Weights of a small GPT-style language model, trained from scratch on English Wikipedia: 667M tokens, 10491 steps.
MLP neurons of a small language model. Each row is named by its layer, matrix (gate and up: input weights) and neuron, and shows model dimensions 298-447. Each number is 500 + 40 x the weight over its row's rms, rounded and kept within 0 to 999. Numbers have three digits each. A neuron's up and down rows have the sign that makes its largest values positive.
A block is one neuron, or neurons of one layer that tend to fire together. After each block is what it responds to, as a language model described it from the Wikipedia text at the highest values.

L2.gate324:447484506506481408498487498551531493462534565485476618458492495481567475541448421484535473459492434497524489499580554501431447472548481518457533520481419464455504509416488536537553428529540521519533521537453491493467503532452481480474579539515406564448472510478439517451522514403550563507467555489493438512445501476518474565566519489549471574550488539453482470525542469436475513503441512520455559513437499520475479482543502501423486488535522449487434
L2.up324:451512471516546498463470471461469496568516507451507509439532550500454545437565444487437496509542529511424514528510497552485373470475573531503416440504535530527518547449504469526517498521490503471465547430514550364534355597469486522489491561519529509448499458487464462536492473524603551470520510483443486506490494507494489462434531491477514512446486488491519452535557533476507497472438537509479428571435557449519554470497496604457542489468508510515493
L2.gate448:463462572480507518552545488537517482444462447513497618508517461454555525537451534511522415473550439547486476545514467532513519491428525451508464417436527507497538487508515497531529537463472481497474523537451444480497461458427522545516466494492545468453539451489561566570520455497421479589456575480542452478615551507495473472481466515610481484485512558486475535601538512498488487395488518486517597503493564495485440516460567500472484483545442523525500
L2.up448:498512459486479548486465513439529477515462473526493513418497474514520558494448510529530496480499563492542489525481488491570531544513506492462535550469523455445526511540412555535525533483398485483533451530514508485532488550519516519546462531523480476464492463479466513482567527542434465536521507532522454506606428522496542532516512506547469500528489441516551534483566451473462432515548505519495469497519515490556550517508462519479518500496461483512547
L2.gate545:516500476526547516453477481502511503483526521446433430446464543421479505492461482530450501487439455564536514525490533485441520517569523480503500549442470436464400461480417526533498572549515480473478534486519512542486519504520537499537475494497518509511525500559546528506458488475460538497517433548545459469536516544546523564462461523526463486502622493555476461515496557533451492535509551486551489568485529456506469539541521572505508542507465527498474
L2.up545:530452407489550514507483493506527570468514530476510475523522526530487491487456602524417485495453533588523523527472542462453483567550483510536534533454426415461526474482423530501520486506542490522534555480508542515482510475494488534453467475459491506511540523510476522508461483452465577499503492512461482480532502508546479516549504473567453487498612448566503445498445555502464426535560508476534521563409549579532518520444510546522494489504555473490460
L2.gate720:502422519561482484548458562467574466505493502525479474430565499473502518574512474405477519482457480540507525481499529564536433472488512529462519518475451588514472518445472454372492510451447487449535538531539376528513419520534542483478438516491549447541478463491469470457482503460555494480457542545530442512568445427513518460523543532531526501508447454443570524511522424476485473499579516486509507480564496488530436542472543480542521454539548525498450
L2.up720:508473483435490438509385558542583458506487524597488532526484476450499557550519568553531496474426513475523473471503481558603388566520453493545551481465475527513381518469465532482519462523439536482452456541553464471532502551497442497439465544465551470481509496441550499460482561499537478440498508457493415457532496520489479548536507512495447510539449421428499496525502479540437464436489585457513514529526522430538490494516591570570563519482485474548471
L2.gate966:498436412513414549511492548497487480468509529539404430492556531475447584492505557572466527473439485561541459508523463539576544546526437477495551475502508507471494533455477483522482479526535580457450498552543432517514485531499436515445459510548567522491538494498452534482496513466537527523548522485543411506484468585562393556497440490453558496553600561514434502507468445528501483451555543484419487510430552508498526464474514487506498548565445497544526
L2.up966:563552474447575458444487571544531406526436496533464451502532555465412549445484557523486462469481514485421458567525491501550518469500497484458431505477575477570447494492469417542563523587453531526506517591567462502505466527480506504511423446532487401452544480554456469508481419472537497485510525496489503550458479540550423507536514547487570516541510540548430566492457509516532454466527485496513517500485489485532471515475515525497531456487510433557445
L2.gate1233:511406442448485455488515476502483509500536488471571465539498521450495574546561503534584412572421512560480504490421502483556483550541537484515523535473532471457492473512480508504501518523521528507475554539496435504474482494519527583459513497529458469486453553495504522436493452463499523574563533484542504541435479472480518561490439531514485499542520455471520546623492509451458405536494545489506491532528485441521493578539523494489455445486494549431481
L2.up1233:444438401527470492440474491511497514525513509499531573480472502534476567424473492535456552528502480531491465543457520480424563557507480514494472541514550461408374572535523486538561519581448481570475507479475471573488449453457509559455513559532466500462505476452503526473477472534507539570531492458562477446450462515472503492484460580531562484559479499501523566445517492448488434503533511487555572471492474464559475541480528437558504457433524514493514
L2.gate1354:553501473490468533469466531458452363485567577519543570451515535482534566525530599490470467508498504509451533524475447505506496527495414513561445464499488523496586511531513473492584507528533536494447541487562440516517496526478597521516491490479515455472463564446501536517484450436528526597572491462492571456525493483486462436532523516501543487560533468477535433503453495602481483467463484462503511438444505466582435521435462479514545440536564448482461
L2.up1354:611511469519460482469527570539538554531479500461540424437444472526461441468563491485469525509516504587508452563481470459517478514480512489512561478537531476518462510498518459539525513498532526509515551411552433508450478498498550506501462479485538521511499487545512510565499487506458508493485512542467534424567563567448541543533503532522529534522500459542511483501483500489501458481448505421493582494499488561532443491504445429497502523508519487502528
L2.gate1395:499532504487450552465547577471546474546502562473514425500498494552477519507517435522547528408588543517474505551453523466464426461450494583531504481415429576480443453503474480521485505559461536497479472410566592474485535509474532509557581445498507440490463447494523403531535464450450480496474492463521542529568471454519503612509557566521491439550453544534466498541487486513548493418509499489458504562386444491499551430492551516524540539504504512512539
L2.up1395:602555495527483535497497468450405451520548566560522455490554509521449507551474518500521481436521570484488510487536502512447464396526475505514524489520494513521450474535521463508463528493475566554479445493541444575455547534513496539501464489464512500528456469472553527444527542536509532581500517485459527494530495467414495495488449465546535431508537556416484521474468465542529518525564503486464567493507523467491452442488498593473523515535541454505604
Description: Final -s suffix

L5.gate894:443434483509510525535451524561480445516499496582517521564450536527527511480479417487484552481457570491466502456457544490544512516530524432506504490537480503496479494504424598497476492526477480483586472479477523486595561489481453465465484448498523490572452480518491403466443488508490412514557473523549529503547492488453491578577510446473436462486512471524415535490519492552495478525488502515441509515482552520542458479567428442525493426508492469543580
L5.up894:449529633550521508510458553441537503513495400470462467477537512476474528462572560512478527536512500503475511532552515496492510474497532486526492544438560545499548538558454446551457495458504484553519519440510499556431553524490547517513446481498572574457448416574484542494440507481515520480493503490577556502465505525456504597438480496478479605558527523522445536594542450493522488497433490505523487448499433515470494517494480500578497443488509495454557
Description: Post- word starts

L8.gate38:522497494578540510504493511494522520516500542546515470534500487565523432425517466409478470449424466558457505452464501518535560490513513518484457476458545476494566497507494482486543438553530509495543499476528560407451466522475463474469468478555451494537507504453468504454497469501473555500579541525524457506487502508477491470468478539504467473503552463485484511504505484556490489431537480494490577513554436477517413521519522495557506555467510530520425
L8.up38:483504502565520479525524476552588518441533498539448531533449506511436516512515463508463496468466567484548491514466413547493519571508477462631434476523542450411526471511481504472491519461458433543514457475487548496517498487470479464462481481497457537508395531513453505592382510422502484506552448512443509500471620602510466522548490507557509479467572430475473497505544482517463526474530416521484514511492426525489443531463534504506432491554529438537512
L8.gate248:486474433532458484483543470507574509453483507549435522556564513564454489498462545548576513486463388477516475539497473481493516532522501454531433469508487504476505475444514453535551513561497520434507480552532488479489474485485503475522469531546508386474428481487536563516525573500521491541471498528469495474549505557615508512528464531469561507460561486524469492530546472466477500493473536440480485500473528517482376492555510552502484494531495487440625
L8.up248:506525504448511464475435515479529503438513471484507539536542499510528530484468455568472521549440471514478496491520482497492542463534499530552404472496486560544520508534534510481526505504486539510462506503544438457444525519497480434419551464513598470532456468473533551535494511539533483528526463605603514460504516485520491580533475570476541517459523492482511523556521522479437513463563479520407538494536566520527459507445442536547477506516461516549519
L8.gate484:466453566453372493523512533448499521504496569614478478537525546429439503524500553563467501506412487486495466538482496523488455481511530454503502461475461469482452534388521531501534513514497560500559513482472503528442520480546506564534484517479488464531499503509522409526544504413458466492510526431489469486573481482517481536511437459541504431483527511454532482505551511491461475508539599493461503451491550503549495477528528557481543506504539448433551
L8.up484:472475422480528521507508489512552468461506490525564496549469489522490463461413489543445516482483460488527526507550564589478500532494517514607497539535539427477533463534448525425476539462570473537480453517498467459458561442484418406505557504474558521462473453464518505488509431473521494497488471546553511490501462500474519478462466568459548479508461515452503490602507444506479524512461441508469511528554554624489479484499531521516466529577539466553535
L8.gate556:483492547463526442553424525531525401458455432508506490564489428476353533468555403490502513482495461545453484509458487520490486478501486392560498431527487491501530477499526538476487543528505559520510443505436521427527457498545496566463562522505522506534495454534532509538513521524482556553494452503485525506480536483519496491486483604516571469525441481482591569498506549499534465526470503508485520529541476534590572505509516423539551477501455501557521
L8.up556:464470534546474514535452546482541509449511511500480521472567495466548490555530523517509500480497528447425467501489493473512502530526531555464522590467483455444525487455478533476495512567572503451514495493544519541489587487457553522527450462528493448554492551532521588510462454512425477505497489448462503473511480527528570469525469477565509551453504536544507533488476475441544399499491570543542588529500528527504523487529430581520525491467523514476490
L8.gate613:476476546477501471512469557552445476523487477497598514522522548531656457492526530458483459523515488522458535445518524452518537456486507523436421539431442512485446475440483557519493523566504505508521410597488476483493469512536548501575489493517398428549505452513504572454466490514530522535458480512492471492468494559551485487477526582472519543550453485481528540501528468505459495516442568451512508479458515496499553475516457526474477555544518512492507
L8.up613:511462451530477534547509568479513565482426505475470498524529502519469462476479480503494406442483515531490490481487516495505495613467476460537539461455543559526500474531549480475483527457489561467511520530567439493509528536409471502501451474550442448563563471510510609550394523494474523417482490507510555464401531552521509550441484515420457501557532482470462491536501461518423510437484504416499458481577546484480526489515477478552532484517466456505500
L8.gate1050:506428456507495485526453493524475450461461459479496546474518506465435508500456436526533506521572438532475468515523462452496446501444489472461441483500460615476418549500522498433497518503476536439451453505451497555456474488583477508506503528591430546511456464516474383481554545519501527463517484516461541452522489493569482530450544525400474473465542486481527520554516501516466504491443512508462504493514501471517565491517433547494454466497511537526484
L8.up1050:518442526570416513526482412480474483409521496543461575522518534533513587482530468521450443481533469513559481490566515492544572510469462431496531431497425456502528550512438492541507531531548518512499533554502462514590512465504557421473478523528460486556505558479501538507449425484412464398490441487493505496472486500508533508505501512561429527439530474446527448528446434517551521533529474437471484502541481419444536455489521517510483511547454545497517
L8.gate1116:491505490484582524534525524532530478545542487505512515516516545510536528482506489479553544476482488526498459554481462492512460571467506533548466455454541513458485481511499463459499472546527522473497517464466482485494497478478517550515535498451528461489428495526576585505473529498527468495426463491451526489645471542521489461458508625496534515509422502439439453533501550503507489474331491496514531429424502578450535519446535488490522548456500484469550
L8.up1116:493476480498535482486504544534560527551533508496507455469448474496464432551481506583581482445480542581464507485503518510471521509541442533523459485515439514420496408467479535504503553529482489568534403464548485528468496448524465525507526439515485544501398466506541511517514482475512525480500540479543481510564557449500605522452459521475590479472529520545453517536512499554491528487482538522477477489543447529539457518508467513543487544529520470547458
L8.gate1158:493508516475454510464533519492477489508449526507474516476517567406468493494472489485474469543465449483501510495476463487488542487468521499433437487453477521473470503493461561550435373510458558479537462522547585483473448549442479493390439487451581537472466499529526592540498486469464517547476572444453525485496479483488516525453498484483532498511529432441537542414502536478565504526432438524508478534486536559520427605515450551483477436497500483485486
L8.up1158:487473503515551568522493446481497535491479523465524539470554523499507462432566501437540536501436411543555536435508479493442450485524536483503504475467427548476460597475503585485570530496498522591482534480531552412485479510465466439579541490471437465562435497450447497521501593428545449459476551488429498509493562524462408461437517485553503493570561504440503475519506450473470435467501521525584503435549531530501530510486484492508504522547541527459513
Description: Plural noun endings

L5.gate1044:561554487496510466408466488553580460534546564548553519530536465476539471488483492493501464517418525511515498520485528452435519474517492512468469482502482518464526466440429516522539491536468562519515489478511514551521571534484495452489461500526527484478460596526466540533528491473464520448520510477564467507503464458512570534581524509533580510545484477617423506490505504499486509505481447463548542514420487530516569504536511532480574500502487550473518
L5.up1044:474606480543524525452500467451518443519528516467520550524516471545493465535538517479443486470484572499465531563486480517505473507472504500495481488438443535473536443473533531555532589547509511458483516497521476443576429434530563496511555431504496544460455472596454510499546493569532466464501548516469467510414554492545509464590404508479426500417518474431435548488537508510463531549527440519444503484474520535444503471542474529605517495504517520497505
Description: Plural noun endings

L2.gate135:568406451397522528512503421515535565475437518522483474409505488411520549518499518529499510521543519568502444495487555569461557520550428439495530471448609507503439534475506500461492514552540547490467505484497565515519466518527509561442494501524558558483497519509462422440516580540454517443488412479501497522463504461521454489480522527563494381512528513563485584518485475508486430533460520469521523472517469535492523493473486522491514489461433548519496
L2.up135:549470486553516510585496435529525489516429502502471433523514486463486534499501498469431516486567514549460516477491513515509512528588490513549506486496573486511466495489485550449523544546508534467527547497501576515484541463543499476455479548484578579507476455514515462541532499560504521475489509481526433444532543468515486589467523588518511474493439433525424481476551472536524528540452569456498569484469560496516530544518502515423510494478470532537501
L2.gate230:509524526583402473477464510438497550579506489504474442501479462519488483531484494468478498533474516454478462548439481517439501511464464556496415448490527516512494483539445533406497496481511525539521489416550512445503549517535487459518497573591526509554471487489505490487562524495452611444589423552484448493523445533476471537454508508518454470505564460539505545515485495526477542532607569455485474551494428478472451519482527515498553547448460551560532
L2.up230:490476505476498572450531517448452430502483475477440435488539518565525504465487540512470489596486443440490446546503534538478498427540444497420440429498539471478479505552489410465479504526542568504572425476487513439455559542466457458481481465598541480562436524525571464519469475515467544419540419526496443479521444548471557513454587532521484543482519458532504511568513493459473567498547461450448504504521473514492509557490513490485536520506502402548463
L2.gate274:505463554459435491522564504492491608529418468527501439532473489550447469602478483512542514508412535534513471486514496574500499518498571523516533542527525528560465475426485477495537495561507501498531571488518578494481521499538478518584477435492507537456504507479520487445494541492381483520460510520524490499566531459498461465477505547506443485591498549509494496478462479569522552462493529423415457525480477496522486505487505530481465598501508453553532
L2.up274:523509442528548523481534443478495551547494507543466472491502464524462473527496552564519530527522441476466557483488497484536552516425520541469477524510548572517493510529515453481526594509435473542578492443502596457484541542461407515453479494508522511519486468453504492422483551503420518493504453486574484533570460524462507460501458486547508516528511446487524501510462543550540548503470516450486443571468498435450508491452512498541492530533473496580540
L2.gate849:516431466523479597454483465438545500556549522500490488570456476413513470488499522441477571486493488439519439461469427542459474493559389477500474548554554446476501502420537530518467470467534496473593547499512539532530507445526482492486417530547463545529523541490511524466441556538488453470439573453522560493518517433498456501461481515523474507460540469523547502454472467432546445492517524451503502478446488540478447580500477569568558490523510550528448
L2.up849:432488529514477481472467515485478430530529529514523525495472515420540515510529494521474596483478520549456469479468469438500424451518452451440511451490535372436539535446502470483482496464490488477542555479468502507510472545496446518484421478523483523536490589439518481554420528560558514507455541519476534487508506501442495496409490498568517495478533489497480440480507500466480456506488431499582483449454469455462527553469528561591478539544502568518461
L2.gate999:656450467444504539461477511528465551455498536557529513422476488481456444450514489488516548453538534525496535423522492519435626528522573456528533459532520509540480467475463521461529524422530555456613538485531488525516509579478468519551524547470488472495532577462550511509445501491498459493499493473463533516504529509523460467507441506543533448501502483556522501492492464448483574538564463600494560535564441552529531549465487511552544559440531488493539
L2.up999:507576392473515516505430564501551527508507588480523451505520487467502465498535477420412565518485571513561491513545496514513475513539493543522470550469528509468497485571492561500546546457503459522525495433471463495486445537552463584502481581545497461498571451542452537508428468519514529525524483480501520488545527605510431506518455496486543614526525462534459528483513490577448451545523395438508487448520436505505479504500480459479503520449458482513507
L2.gate1099:488502546516546487464468577482540505581479517489493486477472537433430475454510451536464519560499518456456489443524531530401505536512535469469546500537529507530509488495527454493435468554482437549513501560473492511571537481536490586446526486519569568509453490486458454480496493496552494444437442475506475550536510475533471564536525455506509539554503455463413491484473465490425474430551441506509558471491496545468594512543503446568471478496556531542507
L2.up1099:437512517554463567505530495448463513480483543530492502551491478497537460567470513498506488453530469530576518445485573515512494556530532584535491426529513438579437500439462526421450508488503525491444506453540563474436479561547548498475539481529532453564497483469500492468538609527450484542477508482549536467542553498529478462432489524544501498528506506493486547484450437550452531429505511527517513535445439485468565510457510525455443492520421508569453
L2.gate1180:492451561467504491492553510520581594515489469500497503461470575462495543475559423557492505522480442502476485469521518490519517546516543532483521429460445511556483491510536561488489459504538472539505525499528446496588443592527504538526472539473481523586509508458433506473488548500518513450452503488448552476464485477550441514469495408523516513479517497506517527440562473490499506522514473397514534439454528450482522534538446489566476528490452462553496
L2.up1180:535518501531567509473492480526499524497538583498518431522476503470482422557494512424484518509509498501472477560509585601509484589510555564488521566502502520574474491412490489468496471473501516591440474426438481511505539575433453497530526530456565541563463547432457480477519487472454559518537528441496448505481535506501493566498487496451534521480536454498493448408524538520540566447538598459519497519512476435511425478576515433623522570568484488529447
L2.gate1231:511478503548447538516448481417493457553442545535496476460354492498529475482487513592485540489515526475449469497504502507492461524445572458564490451490556484583467524529438463590522501591499578558538526524437514491548446535571433510524538481516478476463466441491462453536496430446531445485524540526533464488462443446472506488479483521516479548504523509431499553418574502570545493458486401508442489519519469501479543552494483541493461433520438470445461
L2.up1231:513489521495489417499427508536527518627444481520519556508478559461458472427532532478524477460522562488464489529513503463479485509515565473493507502557513495599482579515463498567508447457562515519563506468449528544478474500507508548520498491469447526500500448494469490518593513453495521541506518523556454529480490481497471448476452454503469530537557539511484423533561378520551500511489484468468585489483539435546550465437553491537508472518519493544484
Description: Competition result terms